config.yaml
intermediate_size: 960
rope_fraction: 0.25
parallel_block: true
init: "normal"
beta2: 0.98
max_grad_norm: 0.5
max_steps: 8661
MLP neurons of a small language model. Each row is named by its layer, matrix (down: output weights) and neuron, and shows model dimensions 32-159. Each number is 50 + 10 x the weight over its row's rms, rounded and kept within 0 to 99.
After each neuron's rows, "fires before" lists the tokens most often just after its 100 highest values on Wikipedia text that the model never trained on.

L5.down189:58 54 59 44 69 43 57 52 54 46 36 73 56 63 58 61 58 60 37 61 45 41 43 45 42 41 61 55 65 75 31 51 50 54 51 44 54 64 64 39 53 45 40 61 52 49 52 37 75 51 58 42 46 38 33 56 56 42 60 45 46 43 60 64 45 42 37 54 46 58 59 59 51 64 54 37 58 70 48 37 50 53 48 46 51 45 56 63 39 56 49 31 57 48 55 44 39 63 65 53 67 48 38 60 58 47 46 19 51 55 40 52 33 57 46 31 60 48 58 50 59 33 56 34 45 49 39 61
fires before: " the", "t", "ou", "ter", " ", "an"

L5.down656:66 29 64 45 75 54 42 61 49 57 51 58 56 51 42 37 46 34 54 50 61 61 61 50 41 55 59 47 60 41 46 58 47 59 42 38 48 52 48 07 40 58 46 62 49 72 58 45 53 61 56 51 49 58 54 58 56 47 60 37 37 41 48 63 47 39 50 38 51 53 51 50 48 42 48 46 45 57 56 31 71 52 55 43 37 42 46 56 45 59 55 41 44 60 53 56 55 45 44 56 49 53 72 37 68 49 47 44 55 51 43 51 48 67 30 38 66 59 35 41 58 41 53 64 66 57 47 64
fires before: "t", " the", "ter", "ou", "a", "an"

L7.down455:49 51 64 45 52 44 36 37 60 37 55 54 54 54 43 65 50 52 26 55 27 57 40 62 19 47 58 51 35 55 68 55 43 56 63 69 46 50 52 59 41 61 46 34 64 46 41 38 52 50 52 71 51 44 48 54 38 29 48 52 49 49 49 54 65 59 56 52 43 44 54 48 51 38 38 61 36 49 48 58 41 42 44 36 56 47 53 59 47 49 36 45 36 46 47 47 71 47 56 62 58 33 40 54 55 34 22 44 58 70 54 39 42 44 58 64 57 46 59 50 55 46 55 46 58 35 54 53
fires before: "ld", "n", "th", "m", "y", "s"

L6.down642:48 55 59 53 40 53 20 52 60 66 46 61 32 35 44 44 50 48 40 40 41 56 65 59 51 57 57 43 76 51 50 33 53 48 48 33 45 50 71 53 50 53 50 54 34 62 49 52 35 45 46 67 47 47 66 41 47 54 58 56 29 43 58 55 53 58 41 49 49 70 48 64 70 61 52 53 50 41 51 64 31 52 29 47 58 41 43 43 39 62 46 46 39 57 61 51 46 47 41 37 57 54 50 41 53 69 48 57 57 50 49 49 72 41 47 55 70 60 54 47 42 36 33 42 55 37 55 34
fires before: "\n", " ", " S", " R", ")", " V"

L4.down104:60 47 47 53 51 55 57 51 46 55 57 44 66 48 40 62 55 32 46 54 60 58 51 59 50 42 48 50 33 47 57 30 54 60 66 54 43 42 31 32 47 44 61 49 50 74 48 50 83 36 43 71 50 36 35 58 46 40 44 38 45 36 58 49 57 40 47 62 70 47 50 82 38 48 50 63 41 52 49 54 42 32 57 73 42 57 46 59 48 61 46 66 54 41 56 54 46 46 71 50 43 47 43 44 59 49 45 37 53 55 54 53 53 56 38 58 44 44 40 62 54 56 41 60 43 35 59 53
fires before: "01", "00", "02", "9", "0", ","

L5.down756:56 67 56 41 56 58 51 54 57 70 44 54 56 45 44 45 51 45 63 49 54 42 57 37 64 44 40 41 28 60 48 43 51 42 50 40 49 59 49 49 40 59 50 47 54 63 44 57 67 59 54 55 52 49 46 48 52 49 55 56 48 25 63 60 45 46 45 59 31 41 46 32 52 53 28 42 53 41 53 43 52 53 53 45 56 42 62 45 36 56 55 84 38 56 44 48 69 66 49 57 51 63 55 49 52 49 53 30 32 49 44 50 31 46 41 68 60 53 43 41 49 42 50 72 25 64 59 58
fires before: "1", "2", "ear", "-", "c"

L6.down159:47 54 54 42 52 38 57 40 60 69 36 43 62 51 47 67 47 56 68 38 58 47 54 56 53 50 39 51 60 34 43 39 67 59 28 43 48 59 63 74 46 51 50 46 52 42 40 40 40 60 59 74 46 44 60 52 37 47 56 61 46 44 42 45 36 48 60 38 50 56 41 45 43 51 47 36 56 60 46 45 52 34 46 51 53 51 51 52 44 53 59 59 45 68 39 54 49 49 61 49 33 71 55 55 27 58 55 63 71 49 55 31 36 49 53 46 64 54 57 44 55 57 46 52 29 64 21 42
fires before: "=", "==", "S", "===", "C", "P"

L11.down513:34 57 33 50 39 49 38 57 38 57 48 37 49 55 51 59 52 24 60 61 60 51 51 43 50 56 34 47 52 45 44 46 53 60 47 53 59 54 57 50 51 52 38 54 44 61 73 49 79 51 33 59 56 76 38 63 45 61 47 42 31 52 34 44 47 63 43 50 54 36 55 58 32 45 45 51 43 55 37 43 56 55 65 51 54 46 47 53 40 51 25 45 36 55 73 52 59 61 53 46 30 60 40 51 60 35 50 70 36 55 58 50 53 45 47 57 58 44 54 56 43 42 50 47 39 63 67 65
fires before: "d", "ter", "er", "ell", "s", "t"

L7.down300:53 34 54 44 25 43 48 52 61 45 55 52 54 50 39 61 50 39 46 53 47 49 58 52 45 53 31 50 56 44 35 58 49 55 46 56 45 69 51 32 47 39 70 57 43 44 60 44 47 66 27 55 58 50 58 53 45 61 47 55 63 49 72 59 67 51 37 45 60 29 56 57 70 56 50 50 25 42 54 38 31 52 55 40 62 52 33 67 51 66 56 33 45 56 67 66 60 54 47 42 57 49 46 35 46 40 43 54 45 39 58 48 64 43 56 43 43 52 66 38 59 41 48 46 61 55 50 36
fires before: "le", "it", "ou", "k", "f"

L5.down795:38 53 46 31 33 46 41 55 41 56 45 55 39 58 69 51 43 46 58 49 45 44 31 56 36 52 49 45 54 22 54 54 40 58 75 41 47 51 49 42 52 49 42 65 51 56 47 32 38 38 32 44 63 48 26 51 41 47 50 41 39 59 49 70 45 52 53 47 46 62 81 57 60 77 49 43 54 54 38 46 43 42 44 43 28 49 47 60 47 34 57 37 54 61 35 52 57 57 41 52 49 54 56 48 33 34 43 37 61 61 50 51 45 48 45 48 58 61 47 52 56 42 55 44 49 53 54 74
fires before: "\n", "\n\n", " |"

L4.down337:63 52 60 53 48 41 55 61 69 41 66 47 54 44 46 48 48 33 59 69 53 49 57 60 66 31 57 26 53 44 31 33 62 56 51 51 50 46 47 55 55 38 35 43 46 51 52 28 64 43 60 56 45 49 53 63 46 41 45 27 44 50 56 42 73 43 53 61 47 45 58 62 67 53 43 82 34 50 48 38 49 46 40 48 60 45 55 51 40 59 61 42 44 65 34 67 51 62 40 40 55 54 62 49 49 52 52 29 47 45 51 47 43 44 38 56 46 50 63 46 34 43 50 52 58 29 71 69
fires before: "9", "8", ",", "7", "99", "01"

L5.down273:29 51 62 38 47 40 46 54 54 60 36 73 37 59 64 47 47 48 57 65 24 44 42 56 44 58 37 59 57 31 58 40 58 62 62 49 39 56 37 41 51 54 41 80 59 50 46 46 58 54 44 56 52 61 35 64 60 47 47 51 45 62 51 57 59 50 43 42 56 57 69 51 52 70 51 50 54 53 53 38 47 40 50 44 44 48 53 54 58 42 66 58 46 60 47 41 54 56 52 52 43 63 58 44 56 32 56 37 51 57 35 32 40 37 34 40 58 58 50 56 54 43 47 33 64 48 44 52
fires before: " |", "|"

L3.down598:50 43 56 50 49 73 44 56 55 44 50 54 45 39 46 51 44 16 37 54 50 46 57 46 35 44 59 37 56 55 49 53 59 45 69 52 49 50 41 40 48 57 45 29 65 50 55 44 89 45 48 47 54 45 54 59 51 53 45 44 42 56 59 65 45 60 44 58 43 64 60 52 44 48 52 47 45 55 40 45 67 59 37 59 51 38 51 31 58 48 47 48 53 44 54 43 41 55 53 42 64 44 47 55 75 47 61 50 40 49 56 55 46 50 27 41 52 43 56 48 30 50 60 55 48 40 97 45
fires before: " ", " the", " and", " L", " a", " s"

L5.down361:32 47 53 25 46 52 50 60 33 45 42 53 27 52 46 49 52 63 47 52 26 28 44 43 43 70 41 67 60 57 31 59 57 57 64 56 50 54 54 58 41 45 26 62 53 54 62 44 50 59 51 45 50 62 55 46 65 51 36 54 67 44 54 48 64 61 31 58 43 58 58 46 59 57 71 46 45 69 48 22 58 49 47 53 49 42 50 41 61 54 56 56 38 51 54 43 45 47 66 47 61 40 43 77 42 43 57 46 37 50 48 49 42 43 64 65 47 44 46 47 47 63 48 39 42 54 53 66
fires before: " |", "|"

L11.down411:57 53 49 43 58 51 46 49 54 58 51 40 50 59 58 42 42 56 46 53 54 51 64 45 56 44 54 55 51 38 39 63 48 52 62 49 43 53 37 59 35 53 43 47 48 37 52 54 49 48 63 78 46 40 37 48 36 43 55 41 68 52 62 53 45 61 49 63 52 38 39 63 61 45 55 74 48 52 40 68 48 53 56 60 18 41 44 45 69 35 47 41 44 42 40 51 54 48 60 43 56 39 65 65 29 46 52 35 47 62 54 61 48 62 37 49 29 36 44 52 33 55 64 51 57 41 42 67
fires before: "4", "8", "1", "9", "0", "7"

L5.down801:49 54 51 50 45 42 40 59 43 60 50 57 50 52 57 42 41 15 45 59 53 50 52 66 36 36 64 46 60 58 58 49 66 44 54 67 51 36 64 39 48 46 71 37 53 55 59 56 70 38 37 49 56 58 51 56 43 64 41 40 57 62 34 38 49 50 54 42 52 42 59 56 41 54 57 44 37 57 36 60 55 42 44 46 46 67 44 44 56 50 55 52 53 34 40 61 57 46 54 40 70 55 38 45 67 51 52 62 55 45 45 58 64 69 43 45 50 63 56 39 27 52 60 43 56 45 74 42
fires before: " the", " a", " ", " M", " his"

L5.down938:47 47 54 28 52 48 50 51 48 57 42 44 39 53 56 42 59 41 34 41 49 50 37 56 63 42 50 42 56 52 34 40 53 58 29 42 41 49 48 54 49 54 58 65 61 70 61 43 47 67 61 59 54 52 48 51 47 56 51 42 71 35 68 42 49 49 54 61 46 59 45 54 41 38 60 57 58 46 64 48 68 35 53 55 56 39 48 46 31 53 48 56 66 61 54 63 39 63 41 47 39 61 51 48 53 67 59 51 42 64 33 56 52 50 59 44 46 28 67 38 41 46 47 36 47 58 44 30
fires before: "-", "===", "A", "The", "I"

L2.down624:48 59 58 74 43 39 57 26 44 47 47 52 55 37 50 44 47 39 49 52 52 60 42 53 68 43 52 48 59 40 53 52 63 29 51 64 57 56 56 43 58 64 61 43 47 45 56 39 27 48 52 58 43 54 58 58 40 47 69 47 62 51 50 62 61 48 75 61 59 44 46 46 54 47 52 55 46 51 63 52 41 40 72 54 29 49 54 43 42 52 34 45 54 82 39 60 44 45 64 41 56 54 49 55 38 50 48 58 44 45 41 51 42 58 54 70 40 54 44 48 54 60 48 67 53 44 75 41
fires before: "it", "h", "iv", ".", " and", " of"

L6.down294:53 60 40 41 41 42 69 58 59 54 43 36 38 40 48 35 42 45 43 77 38 54 39 44 43 77 33 65 58 49 55 44 48 74 51 57 42 57 55 47 45 52 58 44 24 51 60 30 56 46 50 55 62 31 61 47 58 57 52 53 49 48 55 43 44 55 36 51 48 46 53 62 78 59 53 41 51 43 55 44 62 59 57 42 55 37 66 50 48 47 46 43 38 50 41 50 62 49 53 42 51 44 43 36 65 52 63 47 37 71 47 40 65 54 65 44 44 63 52 40 50 38 63 59 64 33 62 56
fires before: "f", "v", "it", "at", "r", "g"

L7.down793:63 37 53 70 32 48 46 48 53 57 52 69 54 70 47 42 43 44 42 48 53 51 29 54 29 31 54 37 56 65 54 39 40 38 64 56 44 50 51 57 45 45 58 64 47 54 49 53 57 60 42 51 51 58 49 40 60 46 39 38 64 39 60 38 48 44 47 81 36 59 43 31 66 53 20 57 43 62 40 49 48 47 66 38 43 53 36 35 60 60 34 58 68 69 57 55 59 38 39 53 52 43 56 56 49 54 44 50 53 69 41 48 44 45 52 54 48 44 58 37 60 37 36 47 61 48 54 44
fires before: " of", "m", "p", "an", "in", "n"

L6.down649:64 50 48 54 45 63 36 45 35 58 52 44 26 45 68 55 64 25 49 51 48 61 65 59 58 40 48 45 45 56 48 44 63 51 40 49 62 45 49 62 69 48 33 47 45 40 62 47 62 71 47 62 38 60 70 49 63 33 58 52 52 49 72 59 59 48 43 62 53 57 37 53 71 69 39 55 32 58 64 58 52 59 37 58 50 37 47 57 49 68 53 34 36 51 52 47 50 49 62 56 46 35 53 62 43 52 46 45 46 53 37 42 38 53 39 52 56 58 48 41 38 41 51 45 41 23 47 56
fires before: "\n", " R", " S", " N", " V", " "

L2.down916:44 51 60 62 46 43 55 35 55 46 42 53 49 63 54 50 39 42 32 46 47 51 54 62 51 36 40 49 53 52 53 74 45 43 70 48 50 42 38 56 43 56 49 50 58 37 48 26 49 43 39 63 57 39 39 63 49 57 54 53 55 61 45 64 53 69 63 56 40 44 57 70 40 70 60 59 50 47 51 38 35 41 44 59 38 40 50 47 43 36 50 28 55 42 54 44 60 55 68 36 54 38 41 56 51 42 52 32 17 47 46 57 34 36 65 44 62 44 67 47 48 36 48 53 41 34 41 56
fires before: "|---|---", "|", " the", "|---", "t", " "

L2.down621:35 47 45 62 45 56 54 34 55 44 68 56 50 56 49 44 70 41 32 28 50 45 41 60 47 40 50 47 36 31 43 42 46 41 63 52 53 23 56 49 59 46 50 41 58 34 45 40 38 35 52 64 56 37 40 54 54 55 54 47 54 55 34 82 44 72 56 61 56 42 58 53 58 53 67 45 44 60 57 46 28 45 41 49 43 41 50 54 53 47 43 46 52 47 55 55 45 62 67 56 66 58 30 44 34 47 51 47 56 55 54 52 61 46 67 53 54 46 56 50 32 50 47 55 25 55 46 58
fires before: " |", "ation", "k", "ed"

L7.down348:42 44 45 61 43 54 52 53 57 33 46 48 22 46 36 42 60 54 35 57 52 45 37 56 42 42 60 60 70 47 52 48 35 29 49 41 67 51 68 60 59 48 48 66 52 56 56 57 63 51 60 47 42 63 61 40 56 42 30 54 45 48 61 32 36 38 67 53 45 51 51 61 63 43 39 53 52 47 41 52 55 42 40 41 50 44 29 44 49 53 52 57 54 51 34 55 36 33 55 43 61 64 59 61 57 53 28 46 56 66 55 66 57 43 55 39 62 45 61 40 60 46 44 34 46 48 53 44
fires before: " |", "op", "am", "er", "le", "e"

L11.down444:67 46 46 48 48 47 50 41 54 45 55 46 44 53 61 47 50 58 51 58 53 51 53 52 53 57 31 45 41 55 38 59 63 40 48 52 48 43 32 47 51 64 53 49 60 51 62 74 48 50 49 55 52 60 63 48 35 41 59 51 51 37 60 35 42 38 67 40 58 59 67 46 49 67 55 67 44 55 48 39 49 62 54 50 55 46 56 50 49 44 60 59 36 55 65 33 63 61 43 43 55 41 70 30 53 56 43 52 30 46 52 29 48 47 40 68 43 63 45 65 47 56 44 61 47 60 56 37
fires before: "e", "s", "u", "ed", "ion", "ing"

L6.down614:39 47 42 49 35 38 66 55 65 69 31 51 67 65 50 66 49 59 43 48 43 41 63 58 51 74 38 62 52 43 40 54 68 50 42 44 33 56 49 60 55 60 58 45 59 47 45 45 34 50 61 70 38 52 64 52 32 38 55 55 47 33 57 46 51 51 47 40 54 62 32 51 53 55 48 48 43 64 41 59 52 48 48 48 44 61 45 70 38 63 31 49 49 50 46 66 62 50 58 62 38 65 58 54 48 55 50 50 68 52 60 52 42 68 48 46 44 48 49 39 56 47 23 35 27 63 45 50
fires before: "-", "=", "S"

L11.down824:38 49 45 46 66 40 57 50 48 46 53 45 47 58 60 37 47 34 56 58 31 38 39 45 53 64 61 59 63 50 45 50 54 55 44 53 63 66 65 52 61 52 45 39 36 45 43 60 72 68 52 56 48 47 33 61 51 54 46 38 38 30 55 50 38 41 44 51 62 64 30 62 49 61 53 48 62 72 52 50 45 52 57 47 46 44 44 53 30 31 45 44 55 44 46 49 44 55 51 46 53 46 60 49 43 45 40 44 46 42 38 58 57 61 60 52 55 49 50 49 28 50 47 46 39 42 83 75
fires before: "is", " of", "e", "r", "at"

L7.down46:34 57 47 36 39 67 49 49 42 43 45 69 58 57 42 63 46 54 45 58 49 54 66 59 60 50 58 60 54 37 63 60 50 64 55 36 58 38 54 38 35 46 50 37 40 37 61 34 50 47 41 44 48 53 32 46 46 57 48 46 65 53 48 73 47 52 58 42 45 38 68 45 58 49 66 54 56 55 31 49 45 63 37 57 51 60 49 54 57 37 43 52 82 70 55 50 66 36 54 41 50 45 43 51 55 41 43 47 57 54 54 43 59 58 40 69 59 34 55 58 45 32 62 51 49 53 44 49
fires before: " ", "her", "-", "e"

L11.down267:58 54 37 44 41 62 56 49 45 58 45 45 54 46 57 43 58 45 61 39 43 58 45 43 63 57 50 66 52 52 60 52 41 39 45 44 69 58 40 44 42 33 35 45 74 63 52 42 50 50 46 45 49 51 42 59 53 28 49 37 51 43 46 41 41 38 54 44 63 51 56 57 47 79 63 53 40 53 45 39 62 55 64 61 40 45 56 40 55 58 41 53 59 50 51 29 58 66 48 39 47 57 63 63 32 47 60 59 44 38 35 36 51 50 61 47 17 46 48 74 49 51 49 54 53 59 33 48
fires before: "er", "s", "e", "es", "le", "ter"

L7.down355:47 47 43 30 35 54 53 58 52 64 43 52 43 34 54 55 53 37 39 49 65 41 65 57 54 38 63 50 59 52 63 43 58 38 71 47 36 58 51 56 58 20 60 66 48 48 64 53 73 52 38 45 55 40 59 60 54 44 34 59 56 44 51 48 44 51 51 62 53 46 52 64 39 43 46 60 52 53 61 43 54 31 41 46 33 50 55 46 30 44 51 55 58 62 58 65 57 54 56 49 53 51 48 40 67 48 51 38 30 53 70 57 36 52 50 60 61 60 58 51 30 47 58 57 51 30 61 64
fires before: "01", "00", "02", "2", " "

L11.down794:52 45 48 38 61 33 51 42 68 53 65 41 45 66 64 42 65 33 55 49 48 56 42 55 44 57 45 54 59 52 64 63 51 38 46 39 48 72 57 48 32 76 59 41 39 43 41 51 59 56 41 43 51 49 37 66 30 51 34 49 54 66 52 56 56 51 36 43 31 50 31 55 37 67 64 56 50 46 52 54 51 51 54 61 54 54 56 54 36 24 29 55 52 35 58 46 52 38 53 53 43 48 67 51 37 48 53 55 51 34 45 43 58 67 37 47 44 50 44 56 46 57 65 44 43 46 56 73
fires before: "is", "r", "b", "re", "ers", "ard"

L3.down77:45 54 62 56 68 42 62 45 41 63 38 50 57 65 57 50 46 57 43 63 54 46 45 57 40 40 57 45 57 55 44 65 48 34 44 35 41 51 48 33 46 49 56 59 50 31 66 31 65 47 55 36 47 48 33 52 38 54 59 48 58 47 61 47 55 58 57 66 38 56 50 58 49 62 53 59 58 54 54 36 52 46 57 49 38 48 46 55 44 43 48 43 53 50 58 49 59 49 50 40 42 31 37 60 70 37 55 28 28 58 43 59 25 30 55 39 59 41 63 51 48 31 51 42 37 30 26 43
fires before: " the", "t", "ter", "ou", " ", "an"

L11.down280:54 42 68 45 57 60 44 47 48 55 56 63 57 53 59 47 49 45 58 55 46 51 57 28 41 53 46 39 60 55 55 27 40 55 48 72 46 51 40 53 29 46 31 44 47 41 65 39 41 51 67 51 46 43 40 71 46 37 46 36 53 60 51 53 48 59 40 54 45 47 50 52 60 42 52 66 48 45 48 40 56 46 53 51 35 48 39 34 63 53 50 68 32 42 46 56 66 57 43 31 66 57 68 35 65 58 57 49 63 55 66 39 58 43 46 40 31 42 50 56 38 41 52 52 36 64 48 73
fires before: "0", "3", "4", "1", "9", "7"

L2.down530:44 57 47 36 49 43 50 58 52 57 43 52 43 58 56 50 44 33 66 53 40 34 53 37 47 56 48 29 51 37 47 53 43 58 62 42 59 50 53 23 45 38 49 62 26 60 51 53 48 46 58 40 66 45 45 45 46 48 62 46 53 47 72 53 57 45 28 44 43 50 44 45 50 66 54 37 67 47 55 58 50 44 50 45 51 65 53 49 51 53 58 65 39 60 48 46 57 51 32 59 30 56 63 43 66 36 42 49 55 65 40 49 44 78 29 41 66 61 42 55 39 49 52 59 63 62 60 52
fires before: "ic", " C", " (", "c", " of", " a"

L5.down135:38 66 54 49 33 54 47 52 64 44 42 45 28 53 47 43 58 57 54 41 36 38 42 41 41 60 44 71 59 67 54 58 64 66 56 46 47 48 45 63 50 44 33 70 55 67 53 65 50 56 29 45 55 44 52 59 67 44 41 46 49 51 51 45 51 73 35 59 55 62 76 43 53 57 52 55 54 65 56 32 42 51 57 54 43 42 42 37 53 46 45 61 48 53 62 37 45 43 55 40 65 42 47 53 27 36 51 37 42 47 40 53 48 61 50 49 45 48 41 49 50 45 44 60 31 51 67 45
fires before: "|---|---", "|", "|---"

L5.down834:34 51 39 40 38 54 58 46 41 65 58 50 48 46 37 44 51 47 62 32 58 52 54 61 51 42 31 42 31 54 54 44 37 46 41 43 72 45 38 62 60 59 57 63 52 67 40 50 67 45 44 43 59 43 34 48 54 57 44 39 41 29 63 47 58 51 53 48 45 52 46 42 45 63 54 60 44 45 51 48 53 66 54 51 43 51 38 50 47 70 48 72 52 55 59 56 50 80 44 46 48 54 48 62 63 48 37 48 50 59 34 51 46 56 37 52 50 57 36 54 70 26 51 56 40 62 64 58
fires before: "1", "u", "2", " the", "-", "v"

L7.down759:18 29 56 56 44 52 47 66 60 66 47 45 64 50 51 52 57 55 59 40 46 59 56 48 47 41 41 59 60 39 32 40 45 54 49 50 32 45 40 53 36 50 69 44 48 47 49 40 50 61 56 55 40 51 56 51 44 49 43 41 53 44 62 51 57 42 29 49 64 54 32 47 62 52 09 52 59 65 42 49 65 54 61 49 50 39 58 53 42 53 44 37 52 49 49 59 56 71 57 43 47 43 30 59 41 67 53 36 44 62 59 47 35 45 47 55 43 52 59 45 45 59 55 55 39 67 50 53
fires before: "-", "l", "al", "le", "he"

L6.down531:56 59 37 59 54 37 39 58 42 34 43 63 59 45 54 52 66 36 49 49 40 46 52 59 61 54 51 48 57 46 56 68 43 73 70 59 53 50 51 41 55 49 41 39 56 57 49 54 73 54 49 54 45 48 65 53 29 56 53 39 48 42 47 26 44 44 35 56 55 38 38 55 64 41 40 81 40 64 64 49 66 49 40 56 66 45 48 63 42 68 42 64 57 49 52 45 43 47 50 60 26 50 41 17 56 41 39 50 39 62 46 42 50 54 56 44 43 58 53 70 33 35 56 51 51 42 64 40
fires before: " to", " by", " in", " as", " with"

L3.down149:45 49 48 43 28 47 51 43 68 44 53 47 38 44 49 47 57 56 48 37 41 49 46 61 53 53 35 34 39 63 40 57 42 57 54 56 43 40 34 69 51 55 59 30 65 51 30 53 40 45 39 55 56 45 41 52 64 55 44 56 61 61 29 50 42 60 65 42 49 64 60 45 54 51 46 51 44 44 47 64 36 60 28 41 68 45 42 37 29 29 49 52 57 41 61 53 55 60 52 58 50 56 51 36 43 33 50 57 51 47 47 19 52 33 55 58 38 34 66 63 42 55 53 30 36 42 47 53
fires before: "ation", "ed", "k", "ce", "er"

L6.down732:46 40 40 65 29 47 49 59 56 53 32 50 60 40 48 51 60 53 42 48 56 46 56 59 37 58 39 62 44 43 54 38 57 49 46 29 42 47 49 68 59 50 52 47 38 42 31 31 54 47 49 73 41 48 67 40 51 49 59 52 54 37 70 48 54 56 44 51 60 69 34 41 53 53 42 55 46 48 44 71 79 50 49 54 46 47 61 52 43 62 50 42 47 61 33 56 64 66 49 70 48 62 53 51 45 60 33 53 44 56 42 62 50 50 50 54 36 46 61 50 53 35 44 40 43 46 49 37
fires before: "-", "="

L7.down468:29 44 35 25 44 47 56 55 54 45 41 51 61 60 64 47 38 47 46 39 35 63 69 48 33 66 60 54 45 50 50 53 58 60 60 55 34 46 40 48 43 33 67 46 57 45 51 43 54 56 57 45 41 27 49 59 46 43 43 38 48 58 43 66 64 44 57 45 54 34 40 50 57 58 67 56 51 23 47 46 48 62 52 59 41 46 74 48 50 39 48 62 57 53 52 60 54 60 43 40 54 40 51 44 61 72 61 63 54 39 61 53 44 58 59 51 34 50 40 58 63 34 51 53 69 62 55 36
fires before: " ", "e", "as"

L5.down343:66 50 50 61 76 60 68 52 40 40 60 55 62 47 46 56 57 44 33 45 53 55 43 43 45 57 67 48 53 47 50 53 37 32 54 37 55 54 68 31 46 48 59 61 55 55 58 55 79 41 59 32 36 43 36 57 51 57 55 40 60 25 48 66 38 49 45 53 39 59 53 53 64 36 47 62 63 67 49 35 57 52 52 49 58 62 51 57 38 59 49 45 49 45 54 54 60 50 47 57 57 39 62 61 51 55 55 28 45 52 62 60 51 35 30 53 54 42 41 44 31 41 62 46 68 51 35 60
fires before: "s", "ch", "a", "an", "ing", "l"

L6.down723:43 47 68 43 53 62 54 57 52 57 47 53 36 31 39 59 58 33 41 71 41 35 56 42 47 49 58 49 37 54 49 40 64 51 54 44 58 47 49 43 49 61 64 54 56 60 49 32 67 41 39 54 36 61 46 47 33 62 55 26 65 72 47 46 48 53 55 42 38 64 48 46 60 48 47 59 46 57 52 37 65 32 61 70 59 44 46 52 77 31 53 37 59 40 31 50 34 50 61 51 58 74 40 34 50 41 32 58 53 52 49 58 51 45 52 48 43 41 46 40 44 51 54 44 57 64 47 46
fires before: " ", " the", " he", " A", " s"

L11.down49:62 48 53 53 47 62 30 57 56 54 40 44 43 53 57 61 60 41 50 57 54 43 39 61 52 49 40 35 70 53 64 39 56 51 55 72 48 49 44 46 50 49 53 39 30 59 50 47 63 52 56 70 53 56 58 48 46 51 44 45 30 53 44 34 29 59 66 56 56 47 49 50 55 37 56 43 61 58 65 56 52 44 51 27 39 26 53 39 41 55 45 45 44 58 64 53 49 68 69 48 48 48 37 63 51 39 30 36 44 39 42 58 58 42 64 46 61 41 43 44 56 51 55 47 62 60 71 73
fires before: "s", "m", "ter", "ow"

L6.down408:58 48 47 46 51 29 61 45 38 44 49 62 62 52 60 46 40 37 61 55 39 41 47 54 62 32 57 54 74 43 45 48 47 60 52 51 46 43 67 46 64 47 48 41 49 47 57 65 66 50 38 50 35 56 52 48 35 47 45 43 45 58 55 41 47 59 38 51 57 32 49 71 45 34 49 76 58 69 52 34 62 36 40 48 58 44 44 50 36 58 46 57 54 53 58 38 60 44 54 63 28 51 47 24 46 47 52 46 44 49 29 35 45 50 44 49 53 51 58 61 32 39 69 54 42 56 65 61
fires before: " in", " to", " by", " as", " on", " for"

L7.down574:46 43 39 61 61 56 41 48 59 45 54 58 55 43 47 55 41 30 65 56 44 67 68 48 50 44 37 46 51 33 74 50 41 46 63 47 45 37 62 36 51 58 56 55 46 65 43 42 31 47 60 54 55 42 33 45 31 40 59 57 40 44 51 47 46 45 51 56 53 52 44 50 46 78 58 43 42 61 57 47 59 56 50 40 28 50 51 37 48 58 27 49 51 60 49 41 45 36 38 43 38 53 66 47 45 34 47 53 41 62 45 45 53 53 56 40 38 44 45 50 45 49 47 48 66 53 84 29
fires before: "ent", "id", " of", "h", "c", "er"

L4.down272:54 43 42 45 29 39 46 46 67 68 40 58 47 56 66 51 60 41 42 50 36 49 66 40 44 50 25 53 46 51 49 47 67 53 29 54 48 53 38 56 49 53 52 50 51 48 49 42 63 64 42 63 39 61 37 53 35 40 41 44 45 40 62 63 66 38 46 47 58 53 59 44 60 77 52 38 39 64 50 50 54 41 59 36 39 44 58 68 46 67 37 68 62 59 50 70 47 50 41 69 45 51 51 53 38 53 46 25 48 60 48 42 49 51 48 50 25 58 49 41 52 43 38 49 36 53 56 57
fires before: "-", "=", "|"